Weights of a small transformer language model: vocabulary 25185.
MLP neurons of a small language model. Each row is named by its layer, matrix (up: input weights) and neuron, and shows model dimensions 128-191. Each number is 128 + 24 x the weight over its row's rms, rounded and kept within 0 to 255.
A block is one neuron, or neurons of one layer that tend to fire together. Before each block is what it responds to, as a language model described it from the Wikipedia text at the highest values.

Initial letter V/W
L6.up937 [140 158 155 110 191 132 106 113 113 128 130 121 135 128 125 142 158 122 129 148 139 135 123 115 120 156 126 151 138 144 123 148 138 123 148 117 112 153 120 149  92 119 164 136 127 136 126 122  90 110 165 141 132 109 121 150 148 136 121 158 125 119 114  96]
L6.up1048 [149 138 135 142 113 150 149  96 156 153 169  94 106 106 116 165 105 119 142 132 129 136 141 136 110 124 103 157 149 111 165 129 129 133 135 135 127 100 128 165 101 147 120  94 147 150 113 156 109 138  96 108 120 110 106  95 125 167 122 138 151 145 125 153]
L6.up1058 [126 178 104 160 162 106 125 109 127 157 131 119 141 115 110 134 125 136 136 142 137 131 119  98 140 125 125 149 112 121 125 158 169 156 130  96 158 119 155 134 113 153 100 108 150  95 125  74 119  99 129  92 146 113 102  88 156 148 158 134 150 147 117 145]
L6.up1829 [128 154 115  98 121 102  93 148 115 177  93 114 106 144 116 126 186 137 102 112 114 130 146 141 119 118 120  85  92 127 161 108 113  92  92 137 103 154 137 153 118 178 155 141 154 122  95 121 112 126 121 122  95 139  86 159 117 139 104 118 140 144 116 119]
L6.up1851 [150 156 160 131 147 106 104 103 125 142 126  94 161 127 140 156  87 103 140 135 111 176 135 126 137 145  94 137 135 132 136 137 179 131 111 150 154 179 154  83  92 132 140 116 132 139 106  94 126 108 141 163 112 124 126 155  80 132  88 125 147 135 119 165]
L6.up1913 [154 130 122 123 135 110 137 126 133 138  87  85  89 135 109 112 142 128 123 192 106 112  98 158 168 124 116 126 169 146 137 158 104  97  95 111 123 143 157 178 137 162 149 138  96 112  95 131 152 120 123 154 103 112 162 113 146 121 123 152 142 109 126 148]
L6.up2537 [ 91 160 140 136 147 120 110 134 132 160 128 130 135 126 116 172 160 131 114 165 118 121 108 147 141 141 109  63 132 159 144 113 146 176 142 163 109 156 140 194 103 145  98 127 141 106 127 110 191 103  96 118 106 114  72 138 153 115 124 132 132 120 105 147]
L6.up2853 [ 82 160 123 131 133  95 161 146 133  94  98 156 116  83 142 108 148 113 158 154 102 120 128 146 127 169 128  95 130 175 126  97 159 158 138  80 128 110 183 102  98 106 106 125 153 139 134  94 153 155 158 117 149 121 137 157 120 122 131  83 145 115  80  89]

Predicate status descriptors
L6.up33 [162 135  54 144 109 118 119 158  94 105  98  98 125 115 146 127 128 115 117  90 137 145 135 120 116 125 120 121 127  97 128 130  76 103 147  99 128 119 134 116 130 111 105 147 106 126 120 109 107 117 164  95 172 125 162  95 134 178 150 128 135 133 132 156]
L6.up149 [164 102 141 159 120 142 153 106  88 172 106 161  92 140  72 119 125  81  90 130 168 172  97 132 112 126 123 134  90 144 122 131 114 133 132 162 153 114 161 133 113  92 175 142 129 106 135 122 161 119 166 117 153 151 171 124 115 161 147 127 133 142 133 122]
L6.up170 [165  99 155 114 106  93 164 155 124  99 140 149 114 173 124 123 117 156  60 124 126 120 125 117 153 116 128 124 151 102 149 157 134 106 129 145 106 155 131 173 165 103 123 144 133 110 140 165 106 125  87 114 144 155 131 136  95 155 111 147  98 130 153 120]
L6.up1105 [139 155  94 117 118 144 145 155 107 117 127 152 106 149  88 103 118 132 110 103 135 108 118 161 137  97 126 126 131  95 171 154  92 108 117 117 113  99 127 106 145 147 116  78 131 173 111 198 120 153 140 172 150 136 107 151 112 100  95 138 125 158 134 117]
L6.up1382 [178  95  78 130  93 116 122 146 123 150 107 105 123 134 124 146 163 128  91 141 140 163 142  91 123 155  96 151 109 135 117 112 115 143 156 150 115 149 139 140 148 104 146 106 124 125 105 185 125  71 115  92 190  99 119 118  56 113 101 127 165  94  72 145]
L6.up1395 [106  75  97 105  93 162 132 125  77  88 162 142 160 100 108 142 100  98 141 153 139 141 128 181 123 129 138 104 111 123 119 151 130 103 133 118  98 136 132  79 130 174 117 168 107  97 104 166 121 120 148 114 134 141 149 127 118 103 143 109 160 197 122 124]
L6.up2611 [132 111 143 142  99 140 156 136  78  88  95 152 129  79 123 140 164 113 151 111 166 169 105 138 156 130  62 107 155 163 124 144 148  96 156  73  73 136 156 121 141 203 119 123 139  95 117 117 107 124 167 180 176 136 114 124 133 140 102 141 106 149 149 125]
L6.up2941 [117  98  87 123 127 131  95 172 103 111 114 145 138 156 142 140 123  88 113 194 133 162 170 148 130 130 118  71 138 117  69 178 127 115 119 162 147 140 123 141  97 103 171 133  91 139 160 169  97 124  82 127 118 140 137 143 133 142  88 130 146 148 136 124]

Finite be-verbs after subjects
L8.up863 [107 110 110 160 106 111 153 161 133 124 122 118  75 148 111 134 112 181 155 164 133 133 126  95 133  77  87 101  67 139 132 120 121 138 150  92 152 113 148 110 176 123 134 151 163 107 104 127 100 127 107  77 141 134 149 138 162 107 137 128 109 131 155 119]
L8.up1111 [141 193 112 128 124 110 135 120 101 100 137 105 146 140 105 136  95 150 130 108 165 145 119 135 122 121  94 143 121 150 139 114 123 100 134 143 152 159 127 113  97 143 129 128 138 126 124 155 132 150 171 161 140  93 159  88 128 104 108 172 144 151 119 137]
L8.up1226 [ 93 112 110 114  77 100 161 167 105  97 149  87 147 146 155  75 122 144 154 184 120 153 140 109 107 102 166 127 169 130 116 152 165  99 145 136 121 186 142 111 142 131 165 128 168  99  84 152 162  75 135 111 109 112 121 138 158 121 168 161 128 148 172 122]
L8.up1406 [104 121  78 126 101 122 162 174 152 150 102 135 119  98 165 130 117 129  96 131 102 146 137 133 110 147 150  82 104 107  83 132  90 112 109 133  92 140  95 109 131 138 160 133  99  75 100 127 128 154 150 117 139 155 116 108 139 125 103 136 130 121 114 119]
L8.up1410 [128 126 153 123 120 151 119 162 116 115 141 132 114 142 113 141  96 154 127 152 125 165 166 145 149 143  99 131 156 115 159 162 102 100 101 119 114 118 137 176 148 111 121 142 152 155 113 140  97 117  98  92 138 164 124 151 131 104 125  94 131 135 132 156]
L8.up1851 [ 96 141 147 152 171 180 131 137 140 123 165 131 159 158 142 158  95 108 136 118 139 144 136 127 143 144 151 135 131  48  72 147 208 143 149  95 110 104  74 148  92 149 152 130 140 109 150 105 116 133 147 103 142 165 146 143 145 104 163 151 118 137 112 147]
L8.up2374 [132 105 135 125 163 148 106 138 180 135 161 132  79 135 128 105 151 127 149 151 124 135 116 130 125 139 134 113 102 136 128 146 103  90  89  96 157 140 134 111 155 139 154 131  88 155 126 112  75 101 153 100 129 129 140 143 119 173 135 109 136  51 116 132]
L8.up2888 [147 125  62 160 117 130 132 143 109  97 161 112 119 124 106 126 154 150 134 152 120 116 117 138 129 126  83 120 130 126 150 134 120 147 120 142 111 118 136 116 100 128 181 129 127 100 157 120 128 159 122 175 156 109 115 150 110 115 157 128 122 173 146  96]

Before a person's name
L9.up2730 [128 179 140 180  98 153 134 132 121 122 132  93 119 178 155 105 162 107 111 120 120 129 117 135 122 112 102 157 110 136  97 149 120 108 135 112 140  65 145 133 112 131 136 105 153 142 144 117 111 112 111  83  94 124 131 153 153 166  86 102 144 154  79  93]

Before a predicate judgment
L9.up2895 [138  65  98 213 140 119 122 145 129 126 177 152 144 144 118 108 129 133 132 154 144 162 154 154 152 162 120 119 115 133 144 121  93 119  93 131 138 133 112 150 135 141 159 149 113 112 120 152 156 148  92 160 110 124 109 164 133 135 109 130 158  69 111 138]

Membership/role phrase words
L8.up199 [146 134 128 140 132  92 121 130 106 120 122 114 122 100 128  99 107 107  93 130 135 157 128 159 121  70 139 148 149 141 158 105  94 161 136 115 120 121  97 131 116 119 140 107 120 131 165 100 101 154 100 146 130 112 157 140 147 138 121 130 136 149 159 166]
L8.up294 [141 133 115 145 142 141 116 165 125 115 123 150 145 132 143 150 144 130 146  88 126 107 122 154 118 131 111 170 144 114 103  82 102  88 149  82 108 147 150 120 163 123 115  96 146 145 131 125  91 122 104 132 157 118 139  96 152 143 127 115 103 129 128 119]
L8.up319 [130 101 126 118 173 134 112 131 125  99 139 157 146 126 139 112 139 113  90 136 154 127 125 171 151 128  94 130 163 149 101 113 180  93 145 136 108 117  76 132 102 117 129 125 124 134 148 123 128 136 131 102  97 195 100 112 110 164 127 139 141 124 162 160]
L8.up1115 [137 120 111 120 119 157 106 127  80 116 108 132 126 125  92 147  83 122 132 139 112 131 160 124 156 130 118 107 124 138 132 131 154 136  99 127 113 151 135 130 162  94 112 151 106 134 107 122 129 144 118 126 140 145 144 142 105 120  89  93 139 134 109 143]
L8.up1526 [158 109 134 199 118  76 100 147 140  91 131 134 145 121 112 145 110 121 130 159 153 151 142 156 116  99 122 105 185 135  98 150  98  94 110 119 111 127 124 126 128 136 117 149 121 122 150 127 108 140  98 114 129 110 146 170 104 130 186 150 145 104 128 151]
L8.up2244 [115 138 135 159 105 121 160 103 155 112 135  90 111 109 131 188 130 125 122 140 113 129 134 146 147 135 112 162 135 158 113 119 157 108 172 132  96  97 107 137 101 117 129 117 109 111 157 129  84 188 116 112 132 165  92 110 105 120 108 130 138 119 101 118]
L8.up2373 [ 86 173 116 164 141 146 128 118 119  95 145 125 116 142  94 145 113 140 111 104 183 155  80 136 127 135 113  88 150 173 110 136 134 117 119 114 146 138 143 143 171 133 121 143 128 103 151 150 124 154 155 137 149 113 142 136 139 132 148 164 128 127 101 164]
L8.up2599 [119 142 106 128 108 162 111 151 110 142 140 132 159 144 100 176 118 113  98 178 125 102 207 107 142 117 135 102 159 142 115 131 144 131 177 126 124 131 117  96 103 121 163 105  95 143 145 119 114 129  84 138 119 125 136 133  92 132 109 152 152 117 133 118]

Position before a name
L8.up665 [159 124 133  89 123 143 120 121 141 136 106 119 136 118  87 131 103 155 156 151 114 108 151 126 158 133 144 166 143  93 147 113 140 137 109 112 135 150 100 142 129 122 163 148 103 164  97 140 136  92  99 153 153 124 122 144 136 148 166 144 189 102 116 153]
L8.up980 [164 158 106 101 148 144 135  95 150 145 120 127 150 125 172 154 125 145 150 122 102 120 101 133 131  93 115 146 111  94 112 115 116 146 146 151 146 111 160 109 120 155 136 117 162  85 147  98 129  99 131 134 132 125 127 133  80 115 124 135  95 114 121 110]
L8.up1290 [160 167 158 119  93 145 113 141 139  91  85 125 150 136 151 125 109  84 127 114  74 122 108  95 103 120 121 171 145 155 141 108 130 129 138  91  81  85 123 127  94 126 152 138 102 131 165 116 138 130 154 109 151 106 145 135 145  85 152 152 129 136 130 109]
L8.up2148 [ 77 181  93  97 173 175 145 161 126 157  95 110 110 128 145  82 163 133  84 119 126 142 125 107 166 147  88 191 120 131 119 120  77  83 149 148  98 147 104 129 109 142 147  94 107 147 157 105  99 122 117 118 137 115 144  85 145 162 111 110 129 149 155 108]
L8.up2252 [ 77 106 100  99 109 161 173 117 108 173 124 123 155 118 131 120 158  86 117 147  85 160 121 142 152 125 114 130 121  98 146 139 160 143 162 157 119 137 133 112 147 126 102 118 135 112 114  79 133 123  79 183 159 104 135 163  86 153 101 145 124 148 136 147]
L8.up2331 [131 161  75 129 186 161 136 141 124 106  85 131  79 105 158  85 120 138 151 166 108 119 118 140 182 100 120 123 109 122 114 124 118 105 194 149 108 107 188 102 112 113 168  91 104 157 122  99 127 107 107 115 150 126 144 120 130 181 115 147 142 107 157 110]
L8.up2612 [120 132 140 135 118 131 167 105 124 143 137 151 136 121 186  70 131 144 145 133 147 122 169 161 149 125 113 147  96 103 131 114 132 103 137 132 141 120 110 110 150 154  80 127 112 158 136  61 109 130 136 143 140 130 130  95 116 132 138  95 110 119 153 120]
L8.up2663 [143 146 122 141 147 131 149 108 125 105 132  80 129 133 144  91 191 106  99 150 138 161 121 137 157 116 141 163 131 116 119 163 114 143 139 107 146  81 128 147 124 121 139  58  91 142 152 113 132 116 108 123 134 174 144 105 128 113 123 152 138 113 133 139]

Reporting verbs before content
L6.up209 [122  93 172 162 173 130 136 156 102 129 120 135 133  88 135 123 139 158 169 170 134 109 193 127 137 144 121 134 146 140 122 148 147  96 122 155  85 154 115 135 112 138 139 119 151 135 115 112 124 116 131  98 120 137  83  91 192 116 161  91 138 159 145 145]
L6.up370 [166 119  94 127 144 147 186 132  93 152 130 166 164 136 125  89  95 135 142 115 128 122 134 149 136  94 166  81 127 147 110 140 112 118 153 138 138 135 135 104 129  92 149 175 117 132 138 141 164 179 111 119 188 141 136 104 120 147 142 140 105  86  91 101]
L6.up609 [102 105  95 153 139 130 155 148 109 160 109 124 141 121 130 120 126 132 114 135 108 175 150 144 128 125 126 115 112 114 136 132 105 108  93 138 106 101 107 145 148 124 140  94 163 100 143 154 111 141 115  84 132 148  80 159 161  90 147 105 125 148 118 136]
L6.up1160 [143 103 118 123 107 113 120 168 146 146  89  97  93 120 144 107 160 121 111 142 136 148 123 160 106 130 145 136 151 114 135 136 144 105 122 105  73 149 124 159 120 113 121 143 138 140 128 159  98 105 139 151 106 108  95 101  99 133 137 132 151 152 163 161]
L6.up1241 [127 102  96 140 137 145 120 115  96 103 127 165 128 134  92 132 100 123 148 114 136 170 132 119 172 111  86 108 119  98 159 138 117 148 184 159 114 144 157 134 103 102 151 123 135 113  99 158 142  94  88  97 154 125 125 126 112 131 184  99 132  95 123 137]
L6.up1565 [112 110 111 141 120 148 109 113 144 154 146 153 132  84 126 148 165 174 120 128 125 144 109 101 150 134 105 135 109 106 148 111 135 131 112  88 108 174 121  91 151 129 132 129 119  85  99 144 159 101 116 161 132 158 134 139 128 107 114 141  76 167 126 120]
L6.up1569 [113 100 106 185 122 131 164 110 155 145 111  70 127 106 118 150 118 129 101 118 151 146 137 157  78 128 141 100 124 135 107 134 110 163 118  90 180  95 109 135 140 118 133 119 155 110  63 166  83 146 131 131 154 149 112 147 115 122 150 135 106 157 131 138]
L6.up2799 [105 132  86 141 114 149 114 151 120 108 109 121 129 118 101  89 103 106 114 112 162 102 174 137 100 166 170 118 131  61 158 132 129 110 131 110 128 134 115 147 148 121 171 114 149 163 122  83  95 116 126 126 114 147 133 161 170 109 104  81 134 130 118 143]

Initial capital of foreign names
L9.up2734 [129 100 105 115 154 119 111 123  75 163 117  83 136 155 119 112 120 144 139 103  61 121 132 109 134 152 105  71 141 179 128 146 129 113 182  93  91 141 165  98 138 125  85 180 131 153 105 100 135 143  86 119 168 117 153 141 122 114 161 134 120 109 141 145]

Degree and manner adverbs
L6.up421 [124 154 102 157 104  96 142 110 119 105 118 136  93  95 151  69  92 126 116 160 139 120 138 140 110 124 128 105 132 134 118 149 135 123 158 120 141 133  90 110 156 135 135 126 107 146 101 111 158 116  96 129 140 127  60 139 134 133 136 138 131  78 130  91]
L6.up748 [ 97  83 102 129 111 154 142 144 130 118 119 101 131 133 118 140 171 120 101 124 167 135 123 158  95 148 129  83 144 101 152 122 125  81 135 126 117 128 123 163 152 144 120 107 103 119 120 152 117  95 130 119 128 132 113 136  85 116  99 136 115 105 141 141]
L6.up1325 [153 121 103 106  99 120 132 146 120 125 154 139 157 188 111 104  97 141 112 116 150 122 106 121 122 107 110 120 155  97 122 132 139 116 144 142 132 134 104  79 122 174  85 163 115 131 139 152 151 155 135 121 152 120  79 135 110 107 145 115 115 106 123 164]
L6.up1921 [142 115 154 120 105 143 144 108 142 140 147 132 160 125 145 151 135  72 104  88 132  91 115 173 142 104 129 139 128 109  82 123 110 145 140 135 149 131 119  91 143 139 136 208 164 140  98 162 167 111 172 132 161 120 152 149 122 159 126 117 112 101 165  99]
L6.up2323 [ 81 150 138  94  41 155 140 136 112 144  93 137 122 102  94 152 118 150  97 111 136 123  73 194 116  97 113 164 148 142 137 156 117 105 117  86  66 133 140 171 144 120 106 167 155 131 155  84 163 150 124 111 103 129 134 189 104 108 103 148 139 120 145 168]
L6.up2445 [ 97 160 141 147 111 169 162 106 157 171 166 107 146 112 161 153 110 122 105 104 111  64 128 155 152 125 113 122 127 133 132 118 120 114 130  72 124 123 123  58 107  90 174 158 151  99 131 143 147 144 156 120 137 126 128 108 145 114 103  92 120 139 174 159]
L6.up2485 [156 125 130  85  98 145 112 149 139 139  81 150 111 158 106 131  93 112 123 204 146 155 113  92  84 115 103 139  90 163 107 144 140 124 122 154 152 136 146 146 111 108 138  96 173  95 127 145 107 125  89 113 163 136 123 100 113 103 123 152  98 141 151 142]
L6.up2836 [101 137 144 109 119 189 159 144 106 158 140 109 143 131 140 131 127 149 138 113 116 102 148 165 115 122 147 124 124  87 131 163 117 135 117 125  85 126 154 131  88 162 136 162 156 147 135 123 148 116 164  87 149 106 157  77 115 120 131 146 123 101 156 144]

Clause-introducing reporting verbs
L8.up677 [ 88 164  97 126 113  77 135 115 155 129  98 145 136 118 105 113  92 125 148 169 164 152 157 121 103 138 145 113 104 124  96 125 152  90  90 128 102 114 156 130 150  68 160 171 113 112  92 161 109 132 126 134 131 100 133 129 120 143 155 110 119  91 146 137]
L8.up880 [ 94  79 131 149 128 144 125 131 123 125 122 130 163  84 162 134 124  91 142 108 160 157 115 131 148 161 127 151 174 109 134 118 135 115 123 115 119  97 133 101 154 128  98 156 115 118 151 108 171 123  95 149 119 153 135 147 136 142 120  93 124 117 108 123]
L8.up1069 [111  88  93 132 151 154 122 157  89 162 116 150 176 134 120  87 100 108 126 127 156 135 173 117  95 118  60 155 155 125 137  93 138  71 121 109 137 103 132 140 116 133 101 131 116 109 149 153 181  86 155 146  84 152 127 149 127 126  94 111 100 100 152 152]
L8.up1180 [110  91  53 112 109 121 131 107  98 137 132 142 147 115  95 144 146 101 117 138 153 155 158 149 132 121 102 121 110 127 139 108 147 138 148 144  73 111 119  87 136 165 130  91  92 145 129 111 129 104 148 119 139 128 120 147 138 108 104 109 142  90 143 110]
L8.up1395 [105 179 153 163 156 171  98  96 115 125 152  87 119 109 116 141 119 193 112 147 183 134 133 101 172 140 119 139 116 111  99 126 130  88 152 142  89 144 119 103 109 127 166 186 136 122 124  84  95 141 139  55 134 118 170 129  86 105 152 126 108 119 125 123]
L8.up2450 [141 108 102 159 130 167 121 113 122  98  99 141 106 125 166 125 107 161  95 152 146 100 125 103 103 127 104 138 139 105 129 117 153 132  90 124 129 146 142 146 124 146 140 110 163 112  99 152 109 155  99  84 131 150 115 102 110 123 159  97 136 108 159 123]
L8.up2613 [116 139 109 158 134  86 129 135 122 145  86 131 130 114 127 133 123 154 154 154 127 177 128 155 146 132 148 146 139 112 112  88 175 137  76 137 128 105 109 130  81 152 113 110 122 101 137 116 159 142 114 113 154 139  95 113 154 109 101 121 104 126 148 136]
L8.up2633 [122  82 108 133 141 137 150 113  90 158 147  98 133 162 133 138 142 104 120 132  89 133 113 130 140 143 111  93 169 145 126 118 116 147 123  93 139 121 171 118 153 154 134  94 103 100 117 109 163 135 115 168  88 168 163 119 131 125 107  70  70  99 155 117]

Pre-verb adverbs and auxiliaries
L9.up158 [128 171  86  83 141  81  78 119  98 128 129  95 144 113 101 148  95 114 154 177 170 138 145 156 139 150  70 108 169 173 110 117  98 118 127 120 163  80  92 107 138  83 165 130 100 155 110 142 113 120 121 144 145 115 110 138 105 169 126 160 116  54 123 127]

List item separators
L6.up354 [141 120 151 133 117 159 139  98 150 109 120 126 146 159 114 135 107 128 145 137 149 127 153 116 139 144  99 118 186 129 145 118 147 145 127 106 130 129  99 102 111 128 111 140  91 139 149 130  80 121 122 139 116 131  89 176 106 125  91  75 141 107 127  96]
L6.up1260 [113 118 119 104 113 147 130 176 132 150 127 137 156 120 148 157 101 135 138 121 143 112 141 119  88 100 136 158 153 135 107 148 117 103 171 135 144 141  90 123 104 164 165 115 111  99 131 131 113 130 105 101 124 147 134 158  96 133 162 130 118 135 103 136]
L6.up1376 [ 71 151 132 120 112 110 134 146 112 155 116  96 168  97 158 146  96 130 168 117 163 153 140 108 112 140 128 103 180 105 137  89 145 138 134 136  81 157 111 128 157 125 133 133 107 179 126 110 151 100 163 131 139 153 144 143 164 130 103 128 123 155 107 132]
L6.up1492 [ 96 181 101 128 138 138 133 121 150 137 129  82 120 132 141 140 149 105 157 119 129 124 125 102 116 132 116 141 134  81 103 128 142 120 139 122 109 159 166 103 142 161 116 100 137 153 109 137 105 103 122 164  89 107 127  92 124 157 122 114 149 124 141 114]
L6.up2209 [172 142  95 154 153  99 139 132 109 124 109 123 138 125  94 124  51 145 143 127  92 110 157 106 135 124 137 112 145 149 151 124 135 167 108 112  97 137 169 117 143 146  97  98 136 168 128 148 112 105 109 108 104 135 120 170 159 143 126 143 143 144  98 114]
L6.up2365 [147 158 121 156 190 143 150 141 125 129 116 105 154 143 177 154 110  72 133 107 104 138 134  94 127 129 132 123 112 144 117 166 137 102 116 124 101 132 164 115 159 120 144 131 125 158  89  67 106 131  87 142 133 119 106 127 167 145  98 142 173  93 153 131]
L6.up2425 [125 102 100 148 149  98 109 128 122 122 139  94 134 126 145 118  98 140 134 114 157 115 108 111 130 103 144  92  85 157 109 136 156 126  81 149 172 129 133 133 149 143  98 116 114 141  72 141 177 112 124 141 105 123 107 111 132 130 139  95 143 103 128 159]
L6.up2586 [120 181 106 123 113 130 146 166 122 149 133 101 108 129 105 143 121  93 170 168 110 113  88  86 132 112 144 132 132  74 145 111 169  74 140 170 121 116 144 133 132 117 145 154 159 149  94 116 126 110  98 141 113 113 176 115  90 101 129 149 175 122 142 112]

Word-initial W fragment
L8.up385 [160 100 123  71 145  96 132 113 121 116 151 120 110 143 143 140 113 146 122 186 120 158 124 161 136  90  64 179 120 106 131  89  85 117 118 131 102 148 124 132  85  93 140 110 147 171 123 154 107 140 119 132 121 139 130 162 111 132 132 116  99 151 166 163]
L8.up518 [ 72 141 133 125 124 143 175 107  99 162 120 115 147 118 131 106 120  87 133 124 120 110 145 123 131 128 128 140 117 112 107 136 149  84 119 156 126 149 159 146 144 115 116 127 120 133  96 159 122 122  95 117 164  86 179 136 142 118 120 122 120 114 129 138]
L8.up552 [140 150 163 100 147  98 132 105 167 118 102 121 145 100 114 166 126  97  80 124 109 167 105 175 113 126 119 125 148 124  78 161 100 134 136 131 117 140 109  88 128 166 123  93 122 158 116 165  98 117 140 174 123 119 115 123 107 108  92 113 129 143 115 147]
L8.up1613 [109 105 117 102 141 154 128 130 107 148 169  99 136  93 106 164 163 139 105 109 151 171 144 107 124 144 148 107  83 137 175 126 106  69 110 118  81 131 164 105 127 153 146 112 147 119 146 137 114 159 114 132 124 131  96 146  83  89 131 148 125 103 116 137]
L8.up1786 [ 73 131 136 124 174 154 138 132  62 150 103 111 104  87 132 143 126 100 120 131 147  85 130 137 113 147 108 134 141 133 147 120 143 118  96 140 134 162 120 105 133 152  75 108 148 170 141 132 156 172 130 112 154 148 143 138 164  88 129 158 121 112 108 140]
L8.up1868 [106 142 147 113 111 124 152  90 166 148 137 115 119 111 113 130  63 109 132 157 117 152 123 111 132 166 137 144 144 156 102 142  96 146  85 149 118 118 122 127  64 176 104 143 129 154 145 141 111 139  97 118 157  97 109 160 145  98 168 129 109 138 109 141]
L8.up2786 [124 148 107  62 105 147 138 101 128 125 149 119  93 125  81 149 130 118 142  82 154 112 110 140 138 162  96 106 106 135 105 125 108  69 105 141 125 206 147 120 121 101 112 129 165 117  87 142 174 129 153 151 108 148 114 114 164  72 137 146  90 105 108 125]
L8.up3032 [117  66 179  94 120 144 132 118  91 121 134 114 139 118 121 108 119 131 139 127 112 100 132 150 101 154 159 113 144 148 128 131  99 129 153 140  86 120 154 114 116 144 159 171 128 152 106 117 141 126 130 130 103 137 140  93 147 118 132 125 179 117 111 111]